From a checkpoint of a small transformer trained on Wikipedia: vocabulary 6521.
MLP neurons of a small language model. Each row is named by its layer, matrix (up: input weights) and neuron, and shows model dimensions 0-191. Each number is 500 + 25 x the weight over its row's rms, rounded and kept within 0 to 999. Numbers have three digits each.
After each neuron's rows, "fires on" lists the tokens most often at its 100 highest values on Wikipedia text that the model never trained on.

L8.up887:438513451496494556504491472509482475504501468476577514472504508501548485512480492479475471475515498487542505497493509522475501489501459502521483522469480510479516511508479491479500542505491510503517467483471517543474463525538504481480535452531477469476496538473509482499486458496498511482452495556527461521553489503550498469501495514463502459498513466504484510449517512485516530483475548504492513501477461499544482493495533522488524526481484525489525468478477507526534488511498564521498533498511520544493473444537505491511502513506545482478447548523524500533488506480516492514
fires on: " he", "2", " It", " There", " it", "1"

L13.up720:520512523511472495489553488506465483513429491511507530543514488503503509486471518527525466494506478487523528500486489526483478424501480513497462514484525504534486470510478499477543510491531490510537499522479449557535503461524518550514495435516502473485485521523483495479527485503497518494545513535449490472501537471509517520501510472488508539476515470500502485512527507507484495456549531522533539486407488536486488500454508498531495489497519472529525482500483490462531453522531505475482498522487459500496511480492507495519509484487512475511521508519504502517521575496509525512
fires on: ") | ", " and ", " | ", ": ", " with ", " / ("

L12.up258:429497476492512522458507504501542504516523504462445511520438528515492487454532496508491496442542522516496482454529509510490512469474486481503528507473502505493513517560506484481466514544534517483499503551489535518543505480477504516471513487493502486479480491510478527504487511434475468455467500516493457524491540497484552502478487552519488511438539500491499547523513530510470502494467522526473486512507488483540514482488535513554507524525489510497510531515511485522510490539495521459499521537513531508494488499494485460519497541456472489519495520470541481502541487500437470497
fires on: "1", "oston", "ing"

L6.up253:449495484486473498472483471469537491521464547496525538474474520510532471519550518494475467467475520507524487527517501549473520478497481481493516528546526495520493469496501525463468526515511508511558534511488515510484500534463488504520468487483462460490494531438473504538528522546492432545483493504557513515514462465502484446482508501443474468523474516496511512517494470543511490480496501475488493521487508419528500499497491505520564501514470490518500497497497518460502523517504523531473447544487500525513530539541500512488528492491495505511505497528535464502457515489483498489
fires on: "-", "1", "4", "2", "31"

L11.up153:478516474531557507494506502527481531504502491490520503492494551507495500481525491537502520442554520486515491497514478472458530531546519460524479521472523515518504532503523519483482551542502480490460475469484551442505525489456492506510540455502494483544525490506472502497545502490526484489508507483496509520478498472540504499492505514530487509520502498499514514508524522512493426523511521507520494508539471461513493486500496502454483518528479481506538520502480507494481462508461509496548513510501496507527521480484492497502509547503519493513456496489515483479523504449429517471
fires on: " would", "1", "0", "it", "is", " w"

L6.up251:460521528485476500479509467510496499490457540505493474506446519507501467478464495464446515475540500505495496469463533533528515504507492496504517513522475438526548471528496531500524477446492527435519478524458473451531495530485502474469493508478501466519443543508459531487504457488512479514452512509482488517512497474512562477498487495493485511532503518514535509509492469487494427512522512494476552498508490501538497491467499503537506487474514526498526565537472521496489514511490518521497498552502483509521500514523505479470509469530489496505502488488547486482518559503519462494
fires on: "ar", "it", "p", " clos"

L7.up910:530470461516530527530516517526508538476527449490478478509495527482484534477526488534516468493495514514501509506475500584491511451494488489480499535491484503509461483499498503467492484522469531504533459508530510501467507511492509472516496452474442537551526476503465492509476544493487481549455496509506511504482508469550483471510536491490482494496490496491513473514486485551440471494510506462498489503483484505517499504440508458496496475462465485493527511505462492494490527478518558538556545481490484513478544492491464524468501501532491492461482519507521491477498532532477504481
fires on: "\n", ":", " | ", " |  | ", "):", "-"

L12.up13:488520472520460433444510532490538456523527489496510533509531512516493525468546455474483491494506505522501514487515498453499492522492504490550511520506529512546481495477553483479496522484472502493508535512493490534513472512475486476522498478483504513527496485497518502479455497478502525473493505498478500502518523502522442479500478496500514484473499507497544508481513497519475446511515534467509497473469527515526484496450464489473493513467476484404502533468525498484502486528484458504517492505469493517470517486479494463466482471539498417481490527517528537466443489477515505527
fires on: " en", " Z", " e", " al", "j", " | J"

L4.up3:496493500496456536480482476472499495475481508521501494489473495516513485508521506485470472484490520490526511472516485482498512472503459480554512528504507485519479469533493540470488526492534526458503518533487541531476469446471502503487475462495507495468497525486514468507521485510498448528507519487511487481542520502519503486528516544478488444541530508474454453503459490524515523511532501516467569506466486468522500485505496496551492530522497494502518503503477487534480505540545511527471523520471520488517547498504520472537505511440477494526491474501477528487476501488472482510
fires on: "\n\n", "4", "3", "1", "|"

L12.up221:500554493458497518466520499457545461547487529502488480483508495526466513534467502473496485472506475517449514498478510565505475485483448485519504527486484482562482490584492470439468497528497515488524498525495471464494502515487479529481528488444478484492474501526487505477496515470477496494505512535501496484503514500557518494517506479491481514478527483466505515491499482487521486501486509479493505459459552498518501499501545562489523514478472504508502473487485511533518512529496524499531555516502486522490521460482492500494521492516540506522472541512524466498512496525458498461
fires on: "1", "2", ", ", " |  | ", " Ass"

L7.up877:544525493480454496556505505458506519515478527499469480522493472497468490463499500503533490497498437517544515514470497522521478525518475460464503529492499457489479503488472481493520511534499481508506470516470469486480497528475478517472476463486456477522476522521487536507472537522554494530461507464538477507478514525494512481510493518513443569542477513465492512505514501531502447478501519451452471498496494501507516492503493502507529492516518513461509527466503515544536468510480546505523486536481472481488499538486513483500502514493505467523508491547494503457508456476505525577
fires on: " ", "\n", " |", "3"

L2.up415:486520518463474513486539521535467506448501561507521532502498489513493480490547533548460470492544499520529464509490534509505517502503463509462523500530456518511499508506464502513517525502494561504496508505486477502476546524460496503506515514483481506510468503519546510487492510501488493503451521447490483540484478500472516449437509546483471459502528493512514442469486507501483505547517509472492493506498487514511519504514487475508471481504446530486530487520538493506530498489465475470486463532506560517471479516496480523487490467463541485479507517496495484511472487478528479520
fires on: "ow", "row", "w", "ew", " back", " sl"

L2.up70:496472510456479488510516494514482528524500477471510461516490478490485489536493454470491480502507533489513460492471514549486532455494543498444501527560489484534516480494510510480469501586491542494450493524537505539469478505490532468517495492498491533468514556476486455504568528506467458502484521495465470490466496509505468491514504456538461466474546504472508489526523471513454469487525459492494517515487529480496515497496507493495486487499495544493505494518487523484494501506512514491563505531463507569488512502489506490450525509500475489455499491515498478532489521512434507529
fires on: "\n", " N", "| N"

L2.up667:518511449511509475524499497482496504501504529530489506532495463481455507484548474501545454481475479504501470496502469471494510523459449500513512522508490491524514514507565529481461508510448476436536516504492556485477489526480472505526495454427466510503482490458514521516566515497478495565535510518507488502491527500485536486470442514491511506504539512484502440515458520534471468502558533484485501518473537494517495483537488516529542504496464467487510486489489496540496492520484519492514494497484526524527499550499512502485500503495537515493504449511512511505479552478505495498
fires on: " used", " name", "\n\n", " use", " date", ")"

L2.up669:523473485459497492507561513505497482511485532490521478466501455504520488469481490489498514488495546514519471451482514496528555461509449482448455519503495519511541527469531551504519439497487548509494529544560482453490512497511514474497491488532497498493515546497471506497479487480503506494510501492534536486524489466506507462486494498475464534499519514488516451487507503516472501508505515519497499489469500492503515488542518465518459497530493532508507515493522510488540526519520533468545463517513512493480529484480494474516487481480556461545510508514499481496483550509496493486
fires on: " arch", " north", " Arch", " south", " Saint", " early"

L4.up978:511470481483452479517517540476499519512526520456472476493476473547462513497519481491468500503493485504486505507476524508508548446469481515475497507469470533551474537505500494486489528570481548539498501515532522502485460505467540478463499503487494513473499502516546500525491500468495492499458515525504540494560513532530463515547490476512496507486502504474499528514511454500444497460540470475498489510498494503430575482527490458502491475516507542492483448467492521467472502541503515458543475498489522482483508511453515523524513514496471508471487495508510488513508513495476492514
fires on: "on", "\n", " Mon"

L2.up486:512474480475510522511549477516521491473487508505481462506482546515495488469549522560528501497502465532554516459493472525476492489503484487498492535529487491530494506475513493517509471558495493504452484521516496522488535525468481500480434437533500467490471523532440524507512511519500453492447504520506485521473550488479498459511463460491495514521521482469542510488493514493499504523531515522514553492492500481496519491478506511473498508525511532514515471507501509517496516507488536528497456534501497550473547536531511515482500526493507478495503482485533520517504512498504457530
fires on: ".", "\n", " "

L12.up931:485474492482507501490501484474473496518513501500506509521467474525522510545579489454507476506470488586533512531527502509521468493507509506506514508535535506495472496534494459496523464520489468455485492501500506501504487508487478534558484462522492420503477490501455478578506509487502481485473526500481499494516530477501515469548494498466523498507537477447491478494544509484506496522509512504537522503498494527480523488468470518518461518511504541464496498503510526512487483524468471460445504498501522523525473500527532525468509496476503501490466454529485552483508534525469483487
fires on: "–", "-", "2", "at", "ul"

L7.up965:492520460473480526499499516465554520499484540455477499522492509480499490502531512487500479461510469515529523489488483522489500483467471468494542544502488522523498508501512490487505530512506517507534493515492531529512508509517454467514478461513465500521507513556516491504478508477475521532451496499559486512543494463498517498490443525460459462469490527506507539465485530486504487472508518478462530488508536449527526496512561526501509520503477490484527494489499504518523447509477506473513495525498547532481474474485511494473524520513497500547436546491530494472507509512498477477
fires on: "1", " ", "2", ", "

L12.up598:536494491467530497428516455509485533520472516480511502537466516494513464514481539498451517465534499542512518469525496469537520490429501477463522510495513448548500482513510482534540542496533481475503479492468477492519452504494472460513484518528484508510449478497472474497545488501493494520459536487542484504507484479529504465479505559493474526502509493499515458482518536458478520502523516499486496525503492500535479499505525452529530524531489554507494519479468549505505483484456478503502474519531504492449485500503526488525536453458510486496483488516514505472527494521457474499
fires on: " d", "it", "-d", "el", "d", "ar"

L2.up154:502492484486511503533517490510500502509484485476481510516488507499452504500489499485491478482491517510527517500481548520516540501515485516480544522497519473473527507476494489492495489503528544444473522529518524476444519529505518463504449518491494498514509554495512497514517466521515471497448527480520495528465536482493473478489525492516462474530501501486518501481547487507534486521555503468481514491476489461550505487505525472517558474493494558500495468509511519482480551510472513512510518509479539575510478529454495472454499503508494478465460492551519481522456485475501477501
fires on: "\n", "er", "-", "erb", ", it was", "- •"

L13.up568:480520558533505509519526474478461483456455495485465529492481532526495519461504498510505492467504485500565514451485483531516468486489487476510513523490502489537502505514481517506483530478525503504513485535450503512503522539484503516521468444476498521530517498473489480485508507486490491478511512550503527507501524474494507464472533486426476504466507525517485527482500527516502495501498546536514495496460495462505513524499460485521527477509527463483496502481522542532527472538506513480502466487479489533484508477487473499510512499476491462492495544515527475496492532519529503473
fires on: " | ", " ", " / (", " |  | ", " December ", " October "

L12.up629:500504470498484514507483517486508541529460462507494453503509537521533513469548495499492560504509529486496508503504481514500542516474499482476509490473536501523542497512517480464473541489493509487521535487494473489463469558483486515522440498490526492519558462485520474480519463498490474504471523527490530511500531479500491482530491482520518505476496513455509504484531511547464499511525466495481498491467488533501513496477496449496465456527516504498518495485532477488493436483528506495486491496470459537513516531478494504479485480506502479525497484525535523480498489483492442518
fires on: " Z", " al", "ar", " Al", "gar", "T"

L11.up910:461501521489497572482518487498522503519510515487482530504516466466542485469512473498467486499546483508486491514498507507515490503501501491505544505550472497500501475505499503506521437499508462505481500487482480462485490513515516512461506501455479516498449520509472475492506502533469506532492538465494506544514490477480483493480471522529474491475492510501534479460494503510437495503530526522498504532445511495515489496474494501486508463499449520507495519493484542509517475512475501468521532525517532498528496458483477519462496485484500498495492502578538502526515486523513474465
fires on: " | W", "ow", "st", "w", "- W"

L2.up394:516522493447468470445543531512512460470499498476516540537527472515508500464495533503469529454530526465533474495469503515515535510544524489501523528513558519525495528486511488501484457510496573520487523496504516547459496512478476446456504474490444510538473507503471525514548505504476461473490529499518510503520501508502473493450491499486465481495508493456486471514490489485496498523490511521501499517482516513500512490525564439492501484484469492491493466480465516476518489507499455511488483489505507515489504497487510507501489517489529431535525505547495449509476538481492493499
fires on: " arch", " leg", " sl", " Arch", " Leg", " cur"

L13.up222:492507499496476498464554497510539474514500518480536502541493495519480484474535455478486526498526459511473515501508493557516524507472486461516517518449519466503481509509485500504526481514491512540496550527517440497489505521469511502484480487457472453485519549529516479522502495455499541509509509440545529519492511511445514501487497508536539520505472499482501514540529510504496523470467544487530486546487547494521504479464489501491479484470488501455470480486484498511495534478458516533473526509474492517508529513527459533496511505515501468534436515475448498488501489477527479535
fires on: "–", "; ", " | ", ", "

L13.up4:473479483476476509486494473483547523477531515513541505496498496554462493520551469507459462480522468506533513446500451556481534496479460492500467549512508498484534550475475472483482474528526514552484507494520496525518458515505484499523519488515445481508486542507497492487502559514488485479516523465492535477538527498457479495531540550498477529505484491499464495478524503466510480500512481468534471437462528503494566503490531451534514494504505551478512476543516515481496505516487515491534487542483499527550466531491491509464507506522510472520519497488462496508528497501480463480
fires on: " | ", "–", ", ", "| ", "1"

L11.up549:518479527488453472532492503452515527477524512525561500507509496510485469493540464497501490491486478538535521544482506558464484513511489504525498545475493480519478483480516500505503477515515524478449524531503521502477510520497460517521498465535454469538478573553476497513463467525498502521457514481509481471468511495461504449425506489495517502512505524481514478516569501482514481519471541480538509523529494473490543505499492504516483489501491545476509492515510535525477478539479533508490463533482458540512491461522465472487526523555483465516474496515457501491467493521518515451
fires on: " | ", "| ", "-", " ", "–", "\n"